Weights of a small GPT-style language model, trained from scratch on English Wikipedia.
Architecture: LayerNorm before each block, rotary positions, biases, tied embeddings.
MLP neurons of a small language model. Each row is named by its layer, matrix (up: input weights) and neuron, and shows model dimensions 0-95. Each number is 500 + 50 x the weight over its row's rms, rounded and kept within 0 to 999. Numbers have three digits each.
Before each neuron's rows, "fires after" lists the tokens most often just before its 100 highest values on Wikipedia text that the model never trained on.

fires after: "-", "a", "ar", "er"
L3.up444:489526539495494469509559500573474513503543454520506481523505548493400347494480468506569383527534452463507508534404404556389523490484374557538564455486576454432432467467502481547553490422488558497622463476459571420530501495518506504512526528608440415401467514473543478469489562472565447581

fires after: "o", ".", "ol", " des", "es", "a"
L4.up249:520535464616519531492486487549523458518474379533469564561475470451509459491493605507541572503461477538477471574569510491508446592544584514437506517467522473549652463440414480505432479545446521572492564488489494447448453552418501465484464595442552466409515604468473443438508431446480507437

fires after: " A", " be", "a", "A", "e", " p"
L3.up860:525476522536512469485502490563423450573485447566525530492474553550458448473553501519433523451437472538504533567517450521453482535497541549520562423485434455455530541517527480526514429431491482445426495484530409452478585488531573479476536497471429481523427616587531437568477521490444529519

fires after: "ran", " r", "c", "et", "ro"
L4.up395:436536526494491560508540597447489495570379500546486533541433527502471488537464464602437459598554416487477383533475507477499524527531574551412482513477427488532473558516548450475495512558438556502521525553464496549568487494466522448516455525530440515539473570504552441506495449569509485430

fires after: " m", " M", "ra", " sp", "f", "c"
L5.up369:416540530448439495460577439478472450547598468468583516516538526457486549428502497560489570503485478444480424514490464518512555407541477491537501532439463526445434413460419520455445570495483490521506592538535411583525504524441599565558443458526467496495527545435483579493583494617489516431

fires after: " ", "ar", " n", "out", " over"
L6.up827:573434422552470479601540496490449460426627460517480506519484488485544561568520470472513581583580450613513474531524408390571505518505520521489442491458425541460418519486564569481585557543530464406558470513630483400409511465454413449561424526489492512609441522614532478551525547500457558376

fires after: "ow", "t", "o", "e", "port", "f"
L3.up968:476569470562505548427539493524483488465494507488502488505485508562582508458481498544512494499465517481579438449511457596456459447554505428531399489479481496415512535523450560482465491444604450502508474535562529455567512511514485424532507499539491475517572456522394526517483628485508493556

fires after: "0", " pro", "ap", "8", " m", "9"
L6.up462:504452498486566460516481407470597530464531437558506577555445596453492424501567398410541543545559511544523542525526562494467578467426451549408513561570507452582430547452521519437465457496501572416466492481580524524555489572502535417442513419474508441446511534485445526436467450437523548503

fires after: " c", " a", " and", " f", " th"
L3.up1017:514526617605473548530522549513465515518515442547491533498551597501507553513554506466473478496499542409647470513443411469556435437500502452453439535553483439472501491488516373464477487554588542527521570548431363556458451454472554470481534475483490483550443499538557554531515439449552498567

fires after: " G", " S", "h", "un", "em"
L3.up979:548488476513529436473466595519438469472489537532476493615477478538496512501491589473446548572528478504562454560501437467513533504538438532491440526476628467587506464464478515469543597481581526534454573515504505516490471506548552469532516463433452420482547500496511597500526410478386522480

fires after: " |", " pro", " ("
L5.up757:445588531388442546605525556524479614481498441499474483441594402532500401447498405513544542450453541525507473431475482491539587538497452588562518506481517434459332517513395568505474519479540550450441517581535523493560564484553457415540505522489462509540479515471408477497509596401494519454

fires after: " the", " The", "g", "re", " /", "A"
L4.up29:593487528490517593471500524433540351493480528500518426583491517512521444553500551513517507535477461488580467399558572453478528552543477469546509440534527491479550534456571593637507578441459482469444526476430448532473460371514480412430584519552515511500439453516449485577502591444424436509

fires after: "eb", "t", "en", "on", "in", "al"
L3.up149:549561560544468547538557640422472552517445501463555566446501526501465450551480454479439521453526444458485529476454475510477494507410530489501554526522558531461516589457455570466481497415427519577448574514546402459549576500454572460437425481466472551468576465467528514481456464539470452511

fires after: " B", " b", "r", "in", "e", "ig"
L3.up168:533496439500483525534501433542497522447453535406560423511439575546616548510528510434451590528531499543452515429459483487522504526557505481515497600464477506596453515535452444498433586509567493520548529495511462496556588545459554504565413501533572485429541561512490566542498548490433517435

fires after: "oot", "t", " first", "n"
L4.up1009:560437521438499435448487560527404521508476532429489593459452443529516540502508563454535556524542542553561503522399563558510554489433482474524472577460531443585633482549564627477442493512418530448480474513539525467483496511515579527565500494538466494537523536510566554505388507503504479468

fires after: " in", "in", " app", " In", "p", "ol"
L3.up557:400428540543487543441479511472526458441605514534577448510457516435469456575542459451555496520559508464549484567567484535479513508567523435441530502529525543524603526438591497605588483467451509577539488476477537454492515525504413423457471543402510560554448517498385542420452502446480574557

fires after: "ad", "our", "i", " off", "erv", "v"
L3.up1006:505445523470582548522478517459615420487509503439439479503399537481428471540456458473622553498466518474576444525538513503457520531477474529578568450520590523519501546530524512615545514540486512482518498519554427470569511456517490393449528461578551532486441476556496510550501504481480461513

fires after: "s", "an", "y", "os", "or", "1"
L3.up752:476565531554444467494498507494506475549466463533453527368489344537458518521506567531450490490500444562513472462497507545542475402509545509462455520586486545513455529500548401528525427476481480646516491506461518544444549529393451466487428464555477558504434463464418527544522416572530445526

fires after: "ed", " J", " M", " v", "15", "\n"
L3.up269:525561468469524480519459557522484528497453585492503440489399485506443467533487582497484377484562514538519563476435618531480494491508533526390495440497516388429507526456484488516428531447454533528426493453546480526573535497470603516432559474425524586545578542414431494547431455477490487510

fires after: " re", " de", " th", " f", "ig", "e"
L6.up839:527481589494535509502451527470552472387455540482601410494477514548503525487456440477512449485552498531531413493524500483489540537518489487552585491544613532451518530556533569354465495526493522538474469517550519461569418458431507498563508508512525533504427458518495471460540555459445544616

fires after: " ", "s"
L5.up702:436599558539498548520533483576535471445520506537537448409507477403486473502449457501454500555493414546456457518558582579620497495483618495392472538516469510440421515443576582514476435549396502595522530546542526510495509484506501472554465519428583413527417440607482476535551501547545542493

fires after: " res", "s", "os", "es", "up", " m"
L3.up319:458601522512552501583586547566529495488440574493423496535465445535487588508552490541405478490433448491523427550486361523505515503462541528457515569446511430459515491445505493508515516468432556493464509569513421463557546546447419446450528611438450473604472510478576560501450512535412551482

fires after: "ist", " or", " H", " M", "r", " T"
L3.up320:457431464530480510360447461573531487538493459525452558578561438501480511518564584430478527417528514461497471561516533567549515528564567493540509491462496424438434459588507518546475503487532430549579564445549426559466527538446447482473519397404502562516475507514584536560547548484435436487

fires after: "-", " \"", "ud", " a"
L3.up565:435507561555524542467447397497404489496511517418569391440566463506459501559560464531539531454465543452481587479403495480593593466565455501425566476636460524473427539548551490531509515572487541454511439517455508510588502400469519503521535500561459530529452474526494490546515498500562511508

fires after: "om", "il", "ol", "o", " th", "c"
L3.up518:502515589434430440510520463583598519522473565536510493507510471568531521540448517523504466527474502483454471455482487530440500575392417487510483418450574471517505457535560525550477471442540619408491430546525472478424533512448434556455524527475502576513427536513521559474465539611501442487

fires after: "ran", "er", "u", "on", "ron", "or"
L3.up805:490487529595553533415602518657454438596620513494510494398576436426442458538411519525466449475596532516445497537521520494427483485510499468514550490473548572581512489399473565506477511519548490556478513556519444515497490604494528495440497547558546457512632537472535498537465579499493537496

fires after: " de", " ", " a", "an", " A", " l"
L3.up267:403564366526508516436466395431431570576518484435506564573514442484520524558454516583538463470487622521410481481528454440467494511510502495548407452534463505435539441562501484516598469560466481500467501505524525443439450490507484470427466414450562461531447492580518473548590524487408564496

fires after: " f", " a", "f", " A", "In", " In"
L4.up894:516493510576508437526405404413465595444530523468489642515511535457512486543446508557470505516475561433549437683586524542380526499464490539463419508513503511522494473463370446515435443483470435483520522408479470499500519516439530504520492524614562491509490503561402459517399472560541535540

fires after: " m", "m", " an", "et"
L3.up288:599531558538499550530473397506460541558565422572398495540544489547517556465574495558465525517479451489507490403563537426443524608485500527461523544516497500502568519489491451499483524424493516526471570519533555505524478543472546466511537483510453473511389500565563520521570494435459522561

fires after: ",", " in", " F", " a", " A", "tern"
L6.up14:438493584534474523511378448447468521516476489426523409519573518551495419479467427606538585494532615438576417555596522459548476529507498498474520530510523466537400492524534427533456429541487497399428513487499448423500467478492504499519477500557559622555440496486494482545499439510582601540

fires after: " s", "r", " res", "c", "7", " f"
L3.up253:502502576546535488471625474629570550519539450489523518568433564464488408494490527551509559518527500555633571520519381472539512558487522562416512443472552526431483473581516575537492531528461495508432456454485495460543459541474435493491506468469567557505428543482509575447409438480471522462

fires after: "ol", "ar", "a", "hy", "o"
L3.up349:436466613451320499470440478607488495541536521520424462560527503479478592530464448445483509501481498404542448564488538449432569507333442513546497495475536478527576579512468501538463478508490527509502418545487431525588565433464508452410455580571455520511504454474515513492521559534485519552

fires after: "y", " I", "ur", "el", "r"
L3.up343:493543539440415519496488485506553437456450453406412481465586505489503540488472554376516545627546507547440495448500542555522398513488574502571620444448463487438455465510451536525501465499614529507524520491619480458533467490495441505472483533402533551512465547567567489545482466543452443553

fires after: " L", "e", " l", "own", " to", "ort"
L4.up701:468492568540528480593483505510517511541487561481456517444559516529500474510532405475499530525505523452495368529528432511488505475506442515526571464432613478531515519472474551492503465475456402519537519518594492438468545434471566431479442487587466559451546520442486536459399483576451460427

fires after: " ", " the", " in", " The", "t"
L5.up95:459434520450485467423447526488434453446600597358495434554459605536582451614561469559459478496514461522468465547454562427454574511499444534498550510525385559466575482536487515526449505480446506518508469524511541555512495491507518497482478482465484538561519469442460517497477486532515463543

fires after: "er", "est", "|---", "20", "or"
L4.up349:544474440548612461498438517508561527581555600412466469456517460410554435447463449609489411546537607522565536522531602468412450464540456534492486466408541550512480557502466505415501451559560544483532458509587460503401486545469496511512412466594574424483550509423539483500557527527538471440

fires after: " J", "en", " pre", "ff", " f"
L4.up236:465547556558534455560530434483442540451529623547515543504495623399451455447479463504518537487550385433485479535580504483517454558500466497473436520569493598482594560491513425417454526509609546507532473470468599469591518533475534549444494418558545455446470473480519477502536522516498562567

fires after: " m", " B", " b", "um", " s", "m"
L4.up657:448477464498555425508473495520511446554559406554438472539400459554507528523554599598460563434511562448377530501479527547524445567558565479494503572555578524550534455490542496407598501487550495459565553480553523453572520504430629485464561489491619452563491477589515493506507465415449575437

fires after: " n", " m", "em", "-", "k", "ar"
L3.up438:531498509465536517483496575518450370440454524463482586475564528516552593450522588435539531480442478531557537519564493450526405467445557474567525507478470435476490558450470584524511567607481497494507378502413507440572576457475400508432467434456456448591497538588510454517532547406448486425

fires after: ",", " s", "00", " ", "50", " t"
L5.up82:498488539497490457490537525499499422454605507488486547581534482478496331493484523559537516526491561496607481578460474643597497524551586490514517490569542538448489536548547509512471450438600479367459545554455437551474411430457537467514412490524544448486527533517587557515569642560465572580

fires after: " off", "it", " pl", "ad", "ud"
L5.up494:535521530506559531487495433426578447494554573466483489541461402462415433515473455484507557460591504572469477597488559605479548517498511497422534532450468580464531466533486547549621605520546387513469448490559469480491448427452482477485514603469516493529463464564450458502474411539590507527

fires after: "d", "il", "ch", "s", "es", "st"
L3.up392:545437512488469396524517390552485555497453520461490526441564499567545534486494583489454511486513562467501455510434523507525538474404489482457489508508565522457510384553463472550517630544450565518440492567568390450552517444511556589465488506511493481617485521506505551560405571587487526476

fires after: "00", ",", "5", " f", "0", "6"
L5.up485:522458470421449426479506582623476441503496556522543443570461525480446492447490599512513529627416542463605483466606516613525501591451545402510500598547488567430490512452468431460506558420520441555503518505402397454503447516518528515460505528562636489511434446418523538551466429495495541527

fires after: ",", "ro", "am", "y", "5", "1"
L5.up482:437449501469519405520460491603436574459404487551507479440478457531503463521504425491498520513530434594499518457424494527523520504435453440522438380534445489523498504468500435483513518465539461602539497458484585516475509490412379512429393516494501539484493458499473511498476503484544537505

fires after: " C", " v", "v", "al", "g", "ers"
L4.up450:537510524445517473508412501454514457476448416501502595549494520491500491420362430450508498506581442573466404552484413467565458500515517480459525564542616558527541517593476474488492478459494549483559463534475446511443523526416492397483514428522571502573556494589493592510578477483539483482

fires after: "om", "h", "in", "r", "ip"
L3.up400:463562525537467469487529556431452424371462451546514465554448500569506535469507417401463541435466462475469528451479540484497517565497449488537498533425520529436501528533495460535460570520515463567480532558450552536534577500477498490543359503375519576466521550517485478516526575481455545506

fires after: " e", "r", " was", " re", "id"
L3.up327:501497507473585498459466486547508548446530505528467527595555504474495467525497390480546530442607543485561557556510498474464557499430460453525632492549506463534534564477437563459477445473556437510494517457561496474614500598503527421494468513479424427519501450453431609553497453510455462504

fires after: " re", " tr", "it", "ist", "ent", "r"
L3.up942:471472497460554463466548631475433518451556467521388558597449435511434521492509558523486594499475518469476506477497451540578470524446436554546504473584563427529462590505507488464415487466508491550550505509505513451491456517484531488413466397526429451534469518465529503517536448452445495521

fires after: " m", "m", " s", " f", "r"
L4.up294:597529532514590441441547478524519527556566538463489582428492473459537505472464573563512570495478494513566468471396487477535511453508531565486471583530515516498486478554412574509414506520501497444416550486553539516526508535437528469520490500479502427469475506537435445513542404437486434517

fires after: " r", " re", " L", " F", " f", " l"
L5.up625:461513608530503545445429471525484521450447457489462530496541560509498523386520392454554555545481449426568455517480463478481442589507428587525568564517503438628600535601519550417503482541534406535478518510436544436354495430517512595479471430531500505514577471520486507498444480503483468484

fires after: " ", " (", " A"
L6.up765:439468491525507507540532466452505463539533534549498511510523494453528464528510469570416541483594461495525479479533488481491464448541570537504471564521421528542513600547438542585445533378414486504453520579551461590562532460471600457491536567512615492504476449592524539516584475506513530523

fires after: " A", " a", "al", "e", "y", " sp"
L3.up215:539549498536496486485531503473529526494510515571569481461530445514522436479558558500439597498498391493489471600524463502530572482469427536549554531390512443523395427560460572536532386528446493481437526396421438410462524419616605501533428534532464542487430563421485500500503452517541438591

fires after: "er", "t", " b", "om", "em", "m"
L5.up822:356472456484525542432472497466559449500493458557526450520436523565493497471525494481551501460553407589450494389520498482479502446487511468571503508470531518538506538554531514556572562513596489441477552502529578533469539477459581533505519565597551494442494434487641509569483551376532485459

fires after: "b", "ish", "th", "wn", "o", "ic"
L3.up258:516449453562503524510555497454410443527532449563443543483532446604432429588478579495529624541460530621536438546444425501580479548503436530472499452476529501496636521518459506607526407569423533532546491514425455652534477556456510526462438504478471476475521539488502553528471521499556562467

fires after: "==", "h", " wh", "ot", "we", ","
L3.up611:527566622474495487443487448464416524462489538512520516507507383460578491540484494457549517489411529475440598538458476480458514546425407489489536508560470547435454519451446556477441392492466454524547467540459608555474538427399581552501509534510540517514525561566447427450506560601499510506

fires after: " m", " v", "an", " f", " le", "en"
L5.up567:427432454542521529474521549452569484536517519610550550537526560557494422553519480520507540453572463472554502542611481490507501499511472464523461500558506470426468490462462456494510485536542418377537439362507494491492492547608571472466505429499545456532464448414483564488488523598405561458

fires after: " p", "os", " k", "at", "p"
L3.up619:439508522534506478507546490508583561507566543474560516617520459412457602505497435544501484528529457463493457391561507442544580492456490500503550502595448494496448434625416443512446452590461470483400512428618539453440548499430553501541478539481458450506532519528483543494534523483463539456

fires after: "b", "2", "um", " D", "1"
L5.up125:590557399472490549542525504468515485568432508495477534559436492592484536561499498519452457474513526454595490558466462508594479454515503478528414424372549488538472458515459497569505500575512494460494608515508523567511540494491530493487505504476589546510524547540446477492456539510475432671

fires after: "-", "1", "2", "0", " C", "ur"
L4.up444:529480489470533479463456466436537504460491485494538514472479517538457496470537567479503582507543548545528498479592442500588411475459501492601496542431456476459570448481522431555555534514429520572547567454514530540472463547443505449515518522490493561504598550508506501565459520530421481587

fires after: " s", "we", "er", "ot", "s", "i"
L3.up61:513592517441534477512524493538470503532557511599432397481520543497543492481481551480547530428399536496520485421464468552598518506564415397540478560509527530432549494375462484490477505476559522595513584447492509533481477449389562462593418447605503506482503508552520498517534583529461511560

fires after: "r", "ar", " the", "l", " new"
L3.up68:537556504407533465522503479495515543494590496540426496478465420581470430471542567555456571515486333520488531524447516436480501557469478512490465429504532569418471537499555606456448544434450467555544497550460510522521457423445497508426542506446501491460485516563538493551560570550612571494

fires after: "ed", "i", " h", "ac", "ud"
L3.up670:481485492465592503556517468503466506570559512510544581493450449405517469517506490467511526472596487525541497377499490528510473441423458483440526537505536491549493527510414425480556525499481495519490513436519539474495538568488496645527470535627454508547478501558531518421488433488477454482

fires after: " H", "ud", "in", "H", "ed", "ubl"
L3.up585:576544465518591487535526457516484562435533511516493544489566461446502561486417414507489505523508542498571609521486465495582552389479501581442470469477460574480566493508438454516537494535394459570516531436564568448429523573549501528470497520556450544436456512512555526510420513487542524459

fires after: "oot", " p", "ap", " v", "t"
L5.up1022:559524452443545471467543554519487497497496584568462602459556550499488520432446434578610486431538496488507454565380469445512565437406527490482525522480537509496557460496515613464400553537488486513499477503558615541510498481591581527502529511434494546533490537484481546542515467518567491568

fires after: " re", " p", " app", " Re", " m", " le"
L6.up662:393464451451467465556509523465488528536480452583548558472468484558505491482529441501444571432459557459445508516520506471410489476514494614503579501508585455495482409399412499582491585447501492500573508441476449475530522498574526410558513570491540618530499509438442501475422464511452561465

fires after: " in", " con", " D", " d"
L4.up839:409589416461440477476458452502518611507556515498442456470529452499505451426482589492502565547505516412521500559500514533494484536425453580486599537420476475493485496405536518451495450541456578410608539485498485506478572439496568463557439526469459488542496499570445538505460577522506494493

fires after: " ", "og", " H", " h", "'"
L4.up362:478570465522469449469583453464523418527507618552521516555507465502495398494518494496485561534495449499495549486490475505524462424525525440542522458519505472543587551578451492591554448451490569414478527531454581519478538437527536467442461478674447427535490598461430569480626559510519503559

fires after: "c", " w", " c", " C", "ud", " "
L3.up455:396506529529378465480515474493410527478454571509528449496543360475514391575556512562486479553528494563445549537447521438513489524498549517568538600531455542481534498563453593540448558466520492479444458530496565478412520462487565473473430547547447525517479474528471443518429414498525497535

fires after: "r", "y", "1", "ar", "er"
L3.up11:479544473493507501499517567468536485517507424444434530466516531563599576469647477358489461567625468562483514462520455461487537480483455425554564587451453565528465560506463420507499420485518511506520526472542457489470434441500531453543478538564492509547522494473465426576504531537544474402

fires after: " m", "ag", "s", " ", "C", "ss"
L4.up762:495458478550637459526526506553559563514574510437496541443541415528498495360533492506485498546370400533513441426539496530468557411491495540509432427466556613502545497450473571572538493444468500485462486533426472583491582542471479522448456472528471459577490495424523479577455590531468510588

fires after: "ter", "ist", " p", " P", " A", " H"
L3.up476:460421484415464450421492558534545524480487513592517437622491557568482432536543425433499537504528485462523572611561462557551445596467475549516473612510447451469394503472460451554525621401505534547472601484459448427492552479481484511577485464492442472507495463427504511494520511502479501549

fires after: " t", " r", " S", ")", " s"
L5.up493:494531568452457456541583484495464531495499576479494568520551532548537429499451345506564480559507441448545550483572547503550497511473553491482466506513467506417641484576549558473454541389437493497472464549499518524449432485460505460602457414631646491512610494516518438518517490511472446480

fires after: " ", "19", " s", "om", "s", "20"
L4.up691:488508511492467525483491467492520451461561559480458433474534488540416496541519490422495434590513458415592488554483486580463427576447466470570447479461450601490591578439414476486547568415484481518506509507571516563489490441455530468551545546459519533587492425524450593525494439370542607467

fires after: " A", "ic", " rec", "el", "k", "ount"
L5.up416:472538448571544457539429464396495517511518587419525429513495548491485520542511498492464591513543464383531486482519455500519559318481507511457502544464463540459540537508437530511441461384488450532546656521498515535459621366426532587538442503501512459559523543532569492570418474519507555529

fires after: "20", " r", "–", "-", "f", " "
L4.up689:558457470497474507488527503543424523526481491601368519574581552526439447522437357407511522461523490412542481553483485492426539516490508484511379415463425555457508495511536514510476521467471523442560576602420430446524526489515496409521528451545473491543508524509460494532572543552553514570

fires after: " Th", "ed", "\n", ".", " J", " G"
L4.up592:524440490528504444553526613454506541457444526550644477515531431467540522519491480414470440522476576470520590514502499555550435558483471457450507453526604506453530494416503513470491485420517522565538461462491427636530533486460526476516570537553447528505492582431470560563524516486427462526

fires after: " s", "oll", "ow", "ex", "ay", "wn"
L3.up465:515617509557449492593532413403533562487554546529487471485546494534450512413484440540488507424447539538530453486444589478510493384483482499514464532445507430504495481468521531525423533565467588552454451537503487479515559514596407517510541538485488592612499623525479550575526532498434445520

fires after: "m", " m", "e", "th", "f"
L3.up337:412522512500425568444448480501586513566531522506522422547595488509527494477467443546542520461597488451481434515523534538462473551515476517527481517440519518518415409621443463453425564438504541476538475455476395453539513491471556379461512382508561500517527581437411483502562468508548476556

fires after: "st", "u", "eb", "ic", "al"
L3.up928:399474549538531520586519482498453556465476421434538473524511494526495530519485500541455568527544440498521551569507456499552563485460474500452465521548585572489530560413512536500550488522476495463444605490458476452497522486547623492566466485435486444461614447463593431499495472489480583429

fires after: "s", "es", " s", "ot", "ers"
L3.up595:534556569461553505548531460446428439528374551488521564506510444481502458426560504406602479429465464547543416491531500569491513535515410483507525600553606491533597442400514513540395442550535553507528521533441498384483488524488556540504464488476496461482607417478457531515529538533517484528

fires after: "t", " St", "b", "er", "on"
L3.up628:460493538464519505447562606481523493539607398529538587465484461538489513505549544509469512419457522557556578490463477484471470499426601587442508596480472493488519539566443537444538495391547454518504546550536460500522611527469511420531450549538526530548581530483559530465535471561466499373

fires after: " t", "b", " sc", " d", "l", " S"
L3.up727:500447459457505400522545484580463498495466580513515559471481505433447593444555503532483500531487433564445585512537464545558469507562463628540501554541532427473566503557415474451434493446446543368486535509498482528557494506551512481563510412509526495505472454566557429545486450442532555520

fires after: "o", "al", "l", "a", "ol", "ap"
L3.up780:509444477449445568561454504499605453547468353469462575479440477423533457450446599508466556567398525421461493462569526603314492516553508454556555474558498533517531467432547518453459530463539484603451482480515450461526502504424484506459511523462553514422441486494523502534529560483564509505

fires after: " r", "g", "v", "t", "f"
L4.up257:562506560469530467484556472585481478539554471532429389551579495413493425563469494453475529498505523443526438553458441452443556435462466484454538532598525473474441504500478503477525463447463446451547625561484585501512460463428508433489495531512457523640509462443362495533623517567500419498

fires after: "8", "20", "0", "9", "7", "6"
L6.up298:458482502618438545537395474502566518521505475487562491493457533447417417468548536517482593588461549582391546495440551592510470511482554537576528455484448533480524522433466440538461508557498494489470451474480499393487465527451495568572501548478572474523460496448576499487554503548510486417

fires after: "u", "on", "ec", "le", "ib", "p"
L3.up196:477485515545476436576430533621451480561562541417546511360533472494506453499533475516400539537577609514473460509555457587421548502493467460517458571467495477512474500582555551515479468514508528536462519419430565560458478427530491431476461539499486470545555529388505527491463469499480485419

fires after: "u", " d", " D", " In", "ut", "ar"
L4.up638:507549471393413460650463520494520524574558502490536421593517428546423475413507525477519557469497438470524511590483481551532486559421562568463553436503467543401486467433520558501507520530579429493443475453518508425530544538555494474541492435525477521426408491493564577525480530540533499485

fires after: "e", "ra", "ro", "re", "o"
L3.up699:469425522513445561511565418518516578576473536480416539372445548561500544531486459509442409459427486546487396504460427475476553565538428487498504501493437522450506484476497543433367483410586478532535495534535468518574458503562544464534408504532549484500470501477496466507464660525401458536

fires after: "ud", "ut", "ed", " a", "ad", " at"
L4.up629:474443444660563399567441545456414550548530510458493516566449452457489512568546482541523416430427537497552460518547465421561517421483523518460540539533462452484506507477560476482423546536513505452520454584490511461573545555519553446392572559524489544539478508537451397570470505558498647483

fires after: " the", " (", "ail", " The", "The"
L4.up1011:481398547484453530468453500497365462411595518508470519533443458519556506577471512583456551541513532459560480447530565474512636442516496471518415431420456403525515476502566565478534542521510451479531502458542435508508490430486593462606498449483421424567494506480548487569617585511544365527

fires after: "-", " G", " m", " g", "G"
L4.up981:549555486491649544480487479489496455517456490493475453509519448362564581510521546487541581409481506458594480543474465503540433497447540424502498543496533571571613628453553565535531551509389445558494417418578512534432512495532508434507470441463535427462481543466484471477516529462451591577

fires after: " v", "v", " L", " V", " n", " l"
L5.up30:465451490450527548514468442407532482445629581393476559516494462605492439505533493550540390555492553502458447505493485462508618418504492528423460522498576500529505411510441562450444491442524405599541548522477501522540562545492518453538554511464514573332456469482514540491563532541429435475

fires after: " B", " a", " A", " E", "l", "b"
L5.up445:381569514591425571437451493393483558514502470519515489473484504479529548584473499514476464541498572507536488491460566533466528513539561493500566527504572516577504522561503468615468500465551574469509547502496523366459505499564533465563544469470521544521550508445618447513578413456522504501

fires after: " m", "|", "s", "im", "ers", "ign"
L6.up216:469449531473476517527510458463457613494545453454553548561495441545470508458479540443482445530425485551493467516479479552466566532586453555546460462448541469500483533466423585517446487447553485526520482532556479452484442461447529529483466397503426404507570393530442576508508564563496542548

fires after: " or", " p", "r", " b", " B", "ey"
L3.up638:562482484538511500501488619468549477521504419678500495504515474566495440483566550595453486406538606494535403580455450602539515406511553484475512432472426448492467530497598495573510531460507431464583577504603495534396530542468545469592486607500462449512498449415574431541471452564476445433

fires after: " b", "n", "t", " re", " r"
L4.up457:520490401528515475527440565528587553521590469459471461490500434489513497451502427408479489559538572508599498489514431505479455566511382442489507547563448448508514567528427397329502500504538431557519516507529565424423505483564467469419461556476603529532479552510481424562496578482471482639

fires after: "if", " s", " b", "s", "g", "es"
L3.up954:449492553504479487566430468522545534558573472530435541515454531545458468423508490493517478575472493469531438513471425520432602578447507504484469486488489538552558444500559559546553529519491433625530470573497364614573491480545530592484501553465611433614500495444506584532522517557478479416